{
  "num_hidden_layers": 9,
  "num_key_value_heads": 1,
  "head_dim": 96,
  "intermediate_size": 2048,
  "hidden_act": "swiglu",
  "norm": "rmsnorm",
  "positions": "rope",
  "rope_theta": 10000.0,
  "qk_norm": false,
  "init_std_down": 0.0,
  "learning_rate": 0.000395,
  "beta1": 0.9,
  "lr_head": 0.00407,
  "train_tokens": 902600000
}
MLP neurons of a small language model. Each row is named by its layer, matrix (down: output weights) and neuron, and shows model dimensions 272-367. Each number is 500 + 25 x the weight over its row's rms, rounded and kept within 0 to 999. Numbers have three digits each. A neuron's up and down rows have the sign that makes its largest values positive.
A block is one neuron, or neurons of one layer that tend to fire together. After each block is what it responds to, as a language model described it from the Wikipedia text at the highest values.

L3.down366:503501499494532495483483545464514509488509487499498507492474495503519528506554489482485524533505527521486506509433500513472529485456521432477535521496468470518515500452499523485462510559461484496492484527522483514484485535522480497491536537486501478468481490474502464493509515469469491508
L3.down629:478474518554517479507481510530497522476465507487507466511488534493521473506492476505454539510490511527516502529544522488481477483463540495469504512499508504534477483541465451507491480532492511516521530483479483495472476478510488505524537458518521488506504472513520497501486518502487499480
L3.down746:486500492490519486503500502510464486522518494466499497512479441475499486517483473454499486473459518493505548481462479440496516486513459508516476515504456462541480493509494500498485511478464483504491526513555469491502495484575530476521487496528495490507478537510502533481478498529505534490
L3.down888:483481476523488472505481509522483526475505508461501485495518476525491528525495448487509533451511514509515485547501530498507506503509493490491455496497534496526495461494492528470479444467499489508464486474500485486479542520494491488501510509478515529457479523512495505497512472510527518482
L3.down1635:482494485522478466477487527570528532509519488454472538462494508473488482507477482511522490483466515490472493537524535477510510478472474497505490491512471502491505459509501509517496528520464534517513527492513504444497526521537488505524499553498533491468541499473543468490482480451506498515
L3.down1673:502504497460419484487509516485523513500529508507494519486527521506494548513460539512508527490493548507530500520490494472485509500454515521454431542497504482494545481511508520494457497445504497529506501480555519504479447512510477501500505464523521480459519469435489478555511520486519482542
L3.down1776:487463517505463486500478504490517509525500509498454527473472517503527514525480506461513537475450509491493543490450514469479507501524518496491470490493483456517558526493519495479519483499489502534477498526538504531468468535506490502462492546573498484492503516524461470495471517490489485491
L3.down1884:506512500492492431485531521456467470478459511493476517523521485489514495505501502470526553510520531531496464476475502508515504455473505437496531494522472436500519519433481520498482470467511515475507476525462517523514465515503545500490557500528517518485456501483438517484552506448512520454
First token of a Wikipedia title or heading after = or == markup, often a year digit or name piece, e.g. Pe(diocactus), 2(008), Thor(ndale).

L5.down1046:524522459486493494444497492472503533522497520512523499506499509503489535473474478495543489485535524545495449493520486477505465467478517499500511490499526514514525477499485533497511541524484477485499468480540477523544540536504500471502495488471499499486503539588499524498485490495484492520
L5.down1651:501493475469524513435490483506507538460491494525477501448512495517462498511482510472478525520457490465521507474501520501529495485486533497498523503498490479490511522500475466546475525540524492485471479523537512532501492491503486504537513482503530549508464472430523501489478493482510477466
First digit of a year or day number right after a month name or "In", as in May 2015, In 1973, January 28; rarely name pieces like "ad".

L5.down91:478512503523527509532541528434486495481536470530470470514499497514480480512518525473517527499517532478533472505523523467495500514461538518488480486482481503461488501518444488437560475464491492466474489500510484503487497495512445502520490456493490558476490495462543527540507454477501527495
L5.down956:504528469457510512514524519482554496502491490563492529484434478492502520448491499499535537426484512489504507473528513532508450482477489539499540473524467495489530484542470467472540485522475460506500510504508490480530479493525508511481495460524524533507505495486568468447474472510488488470
Digits, spaces and dashes inside sports results, standings and statistics tables or scorelines, such as 3 in 34, scores like 3–2, and quarter-finals.

L2.down571:504527518494480468442503511436510540502517504553485501495516490509494514523500471504462524474494477542481508473518467519486474494473465478518524504508530525430517476526536497499530545476514483479496470511524511484495503508500481507548568466457501488483508499490453560532476497538537506487
L2.down859:473503511554530490502513494563492502528504530584477459529543491529485494501500497483508505499507541482545533509498477523497529508488577460494483466507498513494539483491530490491495505505481499518506529466524523433489467516502479497502512510479515474515505514530493464515523521518500501519
L2.down878:498520492554525458490469522518479510497464486457465468489471485485497501521490474491534535477498541540474470465511508492494508474488494498482490490475522474524515446500515471505526478468454455499504521496493491522531490508512477495507518527499496491491480489518545501494452505514504500464
L2.down1201:455517515516497484462513511540526458507513536485493515540461475484530485472504504504532540492514482483493507543507519501483537528484494493536500512540546507503513477535513566512446506516489487511479525508527536482544505489496466492511436479503488534516503536479494540559495566536506484444
Second or later subword pieces inside proper names split into fragments, such as Car-ter, Gar-ter, Bell-ator, M-assa-chusetts, Tam-ara.

L2.down394:535525495514527518504481523500496517476480503542480519462504498479501479531510502484492514483462496464550451472520465477525493487472465460510478477544545489484527506503485499473456518488525518514489516500528473494534520556518532480499535502444499475563465500518531521499477461509498521516
L2.down799:513479486517517502413495525539525512513461495514485532436457470511482496449503503460449496464482473517508527493544538477510496453541534434469471508500475454516527504499477533511530493488483502470507499523460529523500498512471519506507528476489490517523478458534486518494514490499458508533
L2.down843:520452538530499527463499527511496479459503481487532512481515533485518495505515518501478485528514486531489524524539489491539466550502498473506480494469455521517515506551508495520507461493495528448529513458489482519481492460502486512482482482514480508495489526470537477457531465462487434498
L2.down1013:502506491483505493463493477463508507448496516506503519485549531455495528480497501472491513500510493496504501480549484530511497517502519467505461508518510516534486472524475443480505513496531475464527477486511527517484529551479529473510482506468472467480549490493461513523488505545529532536
Digits and spaces at the start of numeric cells in pipe- or semicolon-separated data tables, such as sports stats, scores and vote totals.

L2.down631:467507516504524504483520498507477446441470453464492495529497508491559494458526558527477492512450555528493485481544491483502516472540499482493503466514535454465500501530465445489496504494489505471534502522481545526500534538508466505482493485514498512512483495454485533544533523496525491466
L2.down925:502479489528508517443456493485493542491503472477505532457495489445487497495519507456509477514493472515492449483508517506521494532461525502473485532508545494502533510501556475504531514467488506545476482512483495490490488463485512543558488493518495488498529493542479468530529488545506473469
L2.down1581:521464473532465498474511497489475506496457541547478489511553494509522468482495492492513512517517478566548481506558489520497480449480545492468484500492509489474522530526502512476547517527524499520493489531504472485529529512514538507465535513488493496523525519514544523532461511558499510528
L2.down1968:505485500473473481480500481509534505494477446526531570516536501536475501487512504517466461471519509515470502509521507477492517483497480517475496526494502500523492533498502493459519503489543537523537510474526487462468526539553499507565491501509503516487478498484542505490493522508497473513
Word-piece fragments inside proper names, right after a short opening piece like Ho-, Na-, Ku-, as in Ho|up|houët, Na|poli, Ku|rrell.

L3.down77:503483529523460453527468481485505548518488521482513542532489480476437486508486524506533496486479551470501466474521547431506507513512502454487484511497498500518480489464520476495496496519489493520509484499485467503507509494502510482525494540547533503494510492464469472519490499521504506528
L3.down101:519482546506447467500507501471527547483525516504480486470512495494519482500518483484495516477471531512529491530525563486458505504466506485528486479516481482564553473494514471447477421521482510498479499481494514467507481504519470515497503478516566490491481460467478498498476496448489518509
L3.down509:477499493516526520527467454542496526490483511488469483480476520506560482483493487508461466496527515521515506481537494470483520476470497491515485451508519517502526493504477537445500500490495521523464492496514480472522518459577492529511510492512488477472496497503545475473488515466476441533
L3.down698:500522500493496497553512439483493541488491501492448513498523500539502491461497485491480536511526512521504495466530476490505514513457502537508523514493523509540526494500513544503468509493473509485483508537519496489487515496518499486489520546462524527477470511469558504525545504467508536487
L3.down720:479475532530443442514463446494485511492497523500560509530491449512471441524438480512540515470523532515510466500500535477494502506528486492500489481473511493504534468483499469467532510509472526438477498457511501533444513517515502479484552490532502491495553491511494539465461485482512509503
L3.down1487:549544534523465471482501476507462541525484517479535472531537503500502480474465497547475503520521528527512454504538524497489501497490493504506505518459480478488466453486533477485488535457463502529524540488504480531494515500493510485472489467510497514475455463515491516490498478479512521425
L3.down1913:491554522531509483503529496482470472439499523498492452496551479530454518472513471520511553528479514501479497513503519490517510490466518539496528503504546479479485447531473491521466497471475541482494479514501498483523512513527478486491498519538509511466486502517588506509512499523523507441
L3.down1914:479456521527472500530493476527505567518507477524524523529494495510479498520502501496507515499502556488521452472524503475487497524490490510500472491484567522482496484487504505485497457466476491507478549524492509533477528498505484486500478514519546468503511486518485511482495415504493523507
Word-piece continuations right after a short opening piece such as To, Ho, Fu, Bru, mostly inside personal or place names in tables and lists, e.g. Tsuji-no, To-us-saint, Ho-od.

L3.down192:534501477500455540510497525527507522493490511497486498512513503500482507506488521507489501486505509523537504489481459481494471527495549521516499484488482489483499462517508463512519499520468528514524496482513459476501487529499509535482526495539498507511505505468510492504457484505471518502
L3.down665:525487493475538546526481538511531485506470470490520491461531528502504522518520491496500500512511485467536504466494503500513464543505519495488494505487505517501488504535506504548471505539537513507499491501474471474497496524499516514469545496518500515540535498510488498536461479529511500496
L3.down884:480519506455499488534483494478510478502505490525562483477442518555475509497545469546504499468508489502464482511492506488534505498487498515451509485503474504468537496491504520489496497475488488502515486510502520486519531538544476500488494484478524540543510455529541505501452505538518483498
L3.down1199:491478494513484520476481489522539464474493482496533488492475530503507473519522515477490522480518506515529499528512536473472522505548521497517546501486489487457506465498502509464554472448483477510495420513471447501469467522555468520492508536493484521489501458504524508502464505482493509535
L3.down1510:512512511517499523543469499506546505501457500472535475509515506546527497525524490496538485522500527509533517536537476524492531512520492489501529521460502521501429521517512502475506497492502492502511511527468498443496475515530483521500503534509493528499487538450503433496525510517483470549
L3.down1526:498484501496493506455507522544507507470550526503514502533503510487472522532504531518478515490504472501500471504510515483467444529509478521528490502553518545508474488513492514496471499485470537508470509459514525525528504510515537521507502488506525522515520509503497481491514486491506503519
L3.down1661:516516510509421469539490479542502527480522501496520487501534527528513512514492505480524521497495553513505481482545539495520491496470526470506476517515524505534499452477472475487487480456492494477495480441551492529516497483527486500489507505502495486486535499472481447531480459492474507511
L3.down1810:466493512474501506468487538491535470544487552502594457473484505489486453492497471508588468514498521505480491516495520515527522521499476454488510505515507469507499513502508513457507450525525474526473494536476479541511488515529512481486538558506508480495463475475502519469507477508457487500
Tokens opening a cell far to the right in a pipe-delimited Wikipedia stats table, usually a number's first digit, e.g. 3(871), 5(4), Q.

L3.down137:501438446541474484498480561491518510532505532488511473485502505494461504527501451461485477505475498507478486509512514496500505519520520530508481515523526480542523495540527459490513474521462513502514531505512453518498514497530522507477451501516539466431474494480537503474476448490518502486
L3.down164:521504462539503510460497499496462499486503501483479535518524490527490529483467471533557549490539495498477488496517531498496483530519518489533514498531529516462533508495487504501514465505487464487507523501548458495494540490496517526507457525488526551445479503518500470460501515485537483507
L3.down195:488521551490557480491501526458472559473490476496503527512464520481494484454514463494542506514462441510498507481477538498476491508513520475532515486472486482445505511530489496465462489519510554495488496506515477547509510528459472502472532500499532514483515490498508507492497489482446550534
L3.down321:542521529463506508523469564445506481464486493489533431517481488506496501467547503490500514497497476491471490533521461502524538521468483481479533531507522469494476509466484491537440489531516490503513535495488520497502509522492505480536507499493510524495457445502516501481522532483518499480
L3.down388:545518502534509493540505505537478525519499508482558502516466476497505469524492472517459520474499525486474495477550525509509533519474527503507512502503545511503467474504479518534493496498490493481491507487503492565527513509552512402493524494524487495510490523483508536482520534457455549470
L3.down1070:499534496491499465502480478533450520496498499517526513514424531548473477478501515470473487494448526466502446545524516490508482491514527504536454500502455488471533538509524537522519471469530514453511531540508491503496503481541520485552461492497522500479498479496489517506476497500513529525
L3.down1155:512503474530471478499492493498493538519509523474518506502467481510442505475459497483513517532476547487473454489525520502536484467494497464498462496527483465489530491512508474492469512490453465512505546475538475507485516510523533461521469536536527508464492485481479500519474458473489524466
L3.down1516:515503498567458523505489491477482493514508492482505501532464490518488543475504492444534505508496519482509472513502532520477491470477505521508513506465500538499500498518475496483525466478488505467501495494552505488523517473542512508506536507509506519481478542515486470494478462463514538514
Second word pieces right after a short capitalized fragment, mostly in names, acronyms and table entries, such as Tak-uya, XM-P-P, PA-O-K.

L2.down306:504520486513459514504495510505537536483477514509498536490517509514480493500472452503551529500540507529520469470518475472508452525527492486462530524508479518537512516554478478463509468466471481500494486524481521499504518520483453509524500545511507506474508512498533544490527452481506528517
L2.down1556:505500501517481507507511533504478507468527553499514447517466481540507521481525516482484466527530479529447534538499502481470514511484494471501492516544459529551514471520481465516477499461470508524527521510503512510526441532508497506486489527485503526516471493480518459500502568473501493481
L2.down1654:513500540515464487467516502490516540509536486524503482500531485536493509456470515496454493477503496525498480503486495439535467534523542514472466518485477532461538497492540467509508533450508497512491534492499515491473557486505511523467486500513530522504534530461503510496458488525526509535
L2.down1873:488520503491514538476498516489497517474492507500513451469452524537483469469469454488481526509506512513538507487521499444486501524476505502504484519513500458480535515483517528496466478476477493494467491456520475496490522479493508502445509510523450500497468494515494528514501476473522526509
The leading "1" of four-digit years (1940, 1857, 1986), especially after "born" or a date, in biographies and histories; occasionally other word-initial pieces.